From a checkpoint of a small transformer trained on Wikipedia.
Training: a variant of Adam for these matrices, 126M tokens, 3834 steps.
MLP neurons of a small language model. Each row is named by its layer, matrix (up: input weights) and neuron, and shows model dimensions 96-159. Each number is 128 + 24 x the weight over its row's rms, rounded and kept within 0 to 255.
A block is one neuron, or neurons of one layer that tend to fire together. Before each block is what it responds to, as a language model described it from the Wikipedia text at the highest values.

List line breaks. Newline tokens that end a dash-bulleted list or infobox line, such as Country: India, or a == heading ==, just before the next item.
L5.up87 [110 126 106  95 147  88 130 107  96 103 155 117  86 121 120 128 131 153 146 137 157 124 114 107 143  90 128 134 142  89  92 160 113 129 133 173 108 143 153 111 106 146 138  94 141  91 129  79 133 144 127  82 109 106 119 113 166 138  98 139 162 119 127 109]

Mid-word fragments; list-item breaks. Mid-word subword fragments that need a following suffix (pred-omin-ance, eval-u-ate, ele-v-ation), plus line breaks before "- Field:" lines in infobox-style lists.
L8.up147 [102 154 115 120 148 126 109 157  99 140 122 109 103 120  75 104 111 152 139 121 112  90 103 181 123 159 148 148 130 130 155 131 158 140 114 123 142 121 131 134 124 149 146 137 102 126  86 127 139 148 136 154 123  82 115  88 132 118 103 107 110 112 116 101]
L8.up168 [109 145 109  98 113  86 126 135 115 104  97 145 123 143 111 132 143 127 143 145 134 109  96 114 102  99 133  78 117 155 138 122  82 147 155 130  98 124 125 118 129 131 162  82 147 134 115 129  70 123 155 130 149 114 117 112 145 152 112 131 122 148 127  91]
L8.up293 [144 174 140 117  75 143 143 158 145 162 113 142 143 130 139 126  97 130 101  83 122 133 128 143  92 103 122 135 151 153 182 153  89 114 128 157 125  87 115 150 158 109 106 152 102 158 139 103  84 144 146 118 147 139 105 126 150 172 101 109 117 102 129 116]
L8.up467 [138 133 131 137 138 142 127 147 124 108 107 139 163 121 114 146 141 151 144  90  95 142 149 133 129 120 137 126  97 112 102 129 133 122 130 103 123 110 160 145 156 145 183  89 166  88 135 136 130 177 175 122 141 144 131 120 107 137 163 107  91  99 156 101]
L8.up519 [120  94 112 155 111 155 107 121 115 117 107 169 128 130 149 124 106 103 159 116 145 109 113 110 118 146 127 122 131  93 158 141 154  96 124 120 145 124 136 128 143 127 146 113 160 149  84 130  75 143 150  64 153 154 111 147 107 150  91 127 137 128  88 103]
L8.up561 [ 92 140 130 134 133 102 141 104  47 145 158 120 170 109 123 106 119 149 116  84 140 130 109 111 121 128 131 146 157  97 115 123 124  89 132 126  97 100 135 129 145 129 144  85 170 113 158 117 162  65 158  94 147 100 137  86 133 150 156 131  95 144 107 115]
L8.up591 [ 97 125 141 110 133 171 121 117 163 121  85 111  88 115  95  84 127  94 162 141 114 177 116 156 124 111 100  86 119 132 153 111 128 129 137  78 133 108 104 145 131 144 137 131 101 148 166 146 102 158 101 126 107 135 110 117 155  89 123 137 136 173  79  89]
L8.up872 [ 97 133 113 107  99 141 145 111  99 140 114 134 124  95 113 105 149 139 160 171 132 128 140 121  99 107 164 118 136 124 127 142 143 110 132 104 136 117 115 161 114  94 129  96 149 142 170 145 108 131 127 136 170 144  99 100 108 195 127 146 113  89 139 101]

Year digits and complement words. Final digits of four-digit years (1973, 2006, 1967), plus to, would, that, him, them after a verb or noun, as in "decides to", "that would".
L5.up283 [147 103 102 168 108 150 138 160 147 155 141  86 118 119  84 149 121 113 130 122 136 150 138  96 137 125  90 117 139 108 116  91  90 132 156  98 127 184 150 115 122 113 137 144 113 169 142 148 135 146 146 134 134 137 143 100 120 124  87 100 157 139 101 142]

Infobox line ends. Line breaks ending "- Field: value" lines in infoboxes and cast lists, just before the next dash; also mid-word pieces like hel-ic-opter, Ch-ic-ago, ch-ange.
L7.up547 [113 110  59 114 160 100 164 115 108 139 134  99 142 126 123 135 121 112 154 133 139  94  70 103 151 124 134 133 141  94 103 167 159 156 154 114 160  73 119 139 131 133 135 140 104 151 136 100  93  99 112 124 165 123 189 129 113 148  96 131 147 154 127 151]
L7.up599 [154 116 101 129 131 118 155 129 123 157 138 123 145 152 118  90 135 135 143 113 131 144  98 134 169 164 121 134 102 133 137 143 154 102 102 134 130 131 140 123 177 148 133 107 138  98 128  86 136 114 164 110  85 132 125 112 151 107 170 125 135 116 109 141]
L7.up682 [123 142 140 153 109 115 155 165 112 137 134 117 158 154 125 121  82 149 103  88 132 121 108  95 140 145 101 126 114 127  83 139 151 139 127 134 134 133 170 144 105 116 126 106 136  88 112 113 115 121 114 114 129 105 160 157 102 117 116 134 105  99 129 102]
L7.up695 [127  96 106 152 113 147 118 133 135 111 110 140 175 127 188 138 117 132 128 110 148 137 104 142  92 112  97 143 147 109 130 136 169 144 129 139 175 128 115 101  94 132 118 128 117 100 143 115 134 123 109 112 124  92 104 127 139 170  91 130 132 143 100  92]
L7.up713 [ 95 124 106 130 115 115 123 112  89  84 148 135 118 154 123 124  87 110 101 136 119 118  75 136 147 132 119 106 152 105  95 111  75 130 149 107 139 117 145 102 154 107 135  79 114 106 134 126 108 166 131 110 148 110 130  82 140 155  90 141 132 145 140 136]
L7.up733 [133 109 122 126 138 150 119 119 103 159 116 145 150 141 155 106 161 135  75 120 146 153 100 126 170 143  86 156 129  97 129 111 142 144 145 188 170 131 113 159  96 109 137  63 114 126 121  93 140 115 165 113 135 157 133 142 186 131  92 167 149 140 142 140]
L7.up887 [125 173 158 135 126 126 131 132  97 156 149 107 112 147 138 139 156 118 140 109 128  93  89 172 111 152 129 103 147  97 170 132 130 157 163 121  97 114 135 150 139 110 105 100  91 134 126 111  74  87 129  83 138 116 120 124 173  93  92 155 126  68 123  97]
L7.up934 [125 133 123 151 143 129 124 155 109 142  95 123 126 163 151 128 124 108 166 125 131 147  76 112 177  97  80 125 128 138 129 125 104 122 124  98 127 160 139 132 127 155 112  65 125 116 132  92 124 127 118 135 124 161 163 121 128 112 102 144 141  58 120 110]

Year final digit. Final digit of a four-digit year, split after its first three digits, mostly in sentence-opening phrases like In 2017, In 1989, until 2011.
L7.up45 [133 135 113  96 173 137 163 147 130  98 148 148 146  63 102 135 115 103 111  91 135 175 146 111 128 138 121  92 112 128 167 151  98 132 115 148 150 106 115 112 150 141 113 125 107 169 164 132 144 139 175 158 122 112 150 108 116  85 116 115 134 149 107  73]
L7.up190 [ 89 102  85 125 143 141 144 141 111 131 137 127 112 169 110 161 100 139 116 149 105 113 139 151 146  95  82 123 118 102 121 172 140 121 102 129 115 144 146 123 123 113 138  73 104 160 118 132 151 141 133 123 153 110 112 133 123 147  69 132 111 135 141 146]
L7.up238 [103 151 143 154 104  61 163 139 129 143 124 131 152 134 111 144 151  93 107  79 119 144 127  98 114 118 108 175 132 123 104 128  88 135 122 139 138 144 146 126 160 143 118 140 149 133 162 105 146 150 102 145 129 123 137 121 153 157 119 129 174 109 146 155]
L7.up264 [152 120 128 132 134 127 163 128 172 100 120  70 111 140  98 142 113 101 148 158 153  87 118 164 162 136  92 134 103 137 148  67 113 125 142  94 145 155 130 149 159 103 127 116 160 123 163 147 132 152 149 110 125 122 159 125 119 114 140 112 162 126  71 115]
L7.up337 [159  88  95 134 110 151 183 115 150 166 134 151 133 167 127 132 116  86 127 109  96 129 120 153 136  83 103 146 115  75  98 157 125 120 115 126 127 132 116 114 129 123 127  93 144 105 145 116 166  97  99 174  98 104 147  84 141 150  83 140 125 160  81 157]
L7.up474 [104 127 144 167 150 126 103 105 142 139 149 100 125 106 108 111 172 117 108 138 172 103  68 160 122 108 112 132 158  95  87 176 114 111 127 110 115 127 111 156 131 108 111 116 120 160 135  89 110 117 145 144 146 104  63 117 142 152  95 143 167 136 131 105]
L7.up507 [123  77 118 103 189 130 130 116 132 147 111  97 134 116 145 152 145 118 108  89 137  91  95 113 153 100 102 159 139 119  90 133 116 116 131 142 126  95 176  88 139 111 136 128 144 107 138 117 139 108 151 159 120 127 177 143 166 125 117 151 169 110 137 131]
L7.up729 [106 114  95 102 148 110 172 179 162 102  67 139 146  80 162 114 146 123 122 130 153 151 123 153 104 117 102 127  97 122 194 156 128 104 106 141 117  92 150 131 114 112 173 128 118  95 118  91 157 108 149 136  93 161 159 101 157 148  59 144 134 155  79 166]

End of introductory time phrases. Final digit of a year in sentence-opening phrases like In 1850 or In 1937, plus the comma, that or when closing such introductory clauses.
L8.up4 [ 84 123  92 114 126 114 176 136 152 131 127  99 111 107 147 160 138 139 132  83 130 122 101 112 144 118 116 129  79 137 147 167 108  85 111  89 119 134 152 181 132  94 167 155 149 128 162 137 134 123  96 151 128 102  96 118 108 145 135 159 129  87 130 123]
L8.up11 [125  80 114 163 108  91 141 158 118 152 107 134 109 126 148 130 134 103  86 118 162 108 111 160 121 133 175  68 121 148 110 126 122 147 119 108 108 135 130 176 117 102 122 141 129 154 106 126  87 121 105 104 114 122  98 168 149 107  95 102 126 117 146 114]
L8.up15 [ 92 111  99 107  92 118 134 166 127  99 132  97 137 163 154 138 118 105 101 137 150 153 108 137 120 165 111  79 101  73 149 123 172 125 174 136 167  95 176 141 162 110 116  81 131 136 121 147 117 128 134 142 107 123 159 133 141 149 134 115  84 129 101  98]
L8.up184 [138 128 117 112  94 101 161 141 124 161 153 122 124  90 113 115 125 130 139 133 149 158  90 179 180 135 102 126 105 163 143 113 101 114 126 137 155 141 116 130 119 120 166  95 194 145 173 130 126 150 126 156 138 103 132 146  83 112  99 148 127  88 122 143]
L8.up336 [124 127  91 161 103 129 142 145 103  93 112 106 109 144  87 127 165 130 173 109 178 138 122 110 143 107 108 125 102 114 138 116 102 126 150 170 103 146 145 142 178 122 141  75 148 170  97 159 112 145 146 115 148 114 130 145 125 123 121 121 122 114  91 136]
L8.up830 [128  91  99 107 154 172 168 136 155 133 131 101 108 146 147 135 111  83 138 174 154 108 119 152 104 168  86  88 117 161 129  99 122 155 108 116 139 167 138 145 162 102 119  97 144 136 160 140 130 126  86 159  82 138 101 131 140 168 109 167 102 142  76 116]
L8.up860 [140 122 130 144 148 129 142 162 141  98 136 131 151 175 133 128 133  98  76  88 121 121 126 100 104 171 119  85 163 104 139 132 116 117 114 117 132 149 137 141 142  90 158  58 141 110 135 143 126 134 149 129 153 125 131 106 133 138 103 123 130 120 109 136]
L8.up862 [134  93  97 106 118 140 154 117 126 102 157 137 132 102 130 125 111  76 107  67 122 115 101 146 135 128  75 142 125 169 156 154 155 130 108 130 148 103 193 151 114 109 134 126 113 104 153 107 115 113 132 182 119 120 132 155 109 115 110 189 132 111 107 156]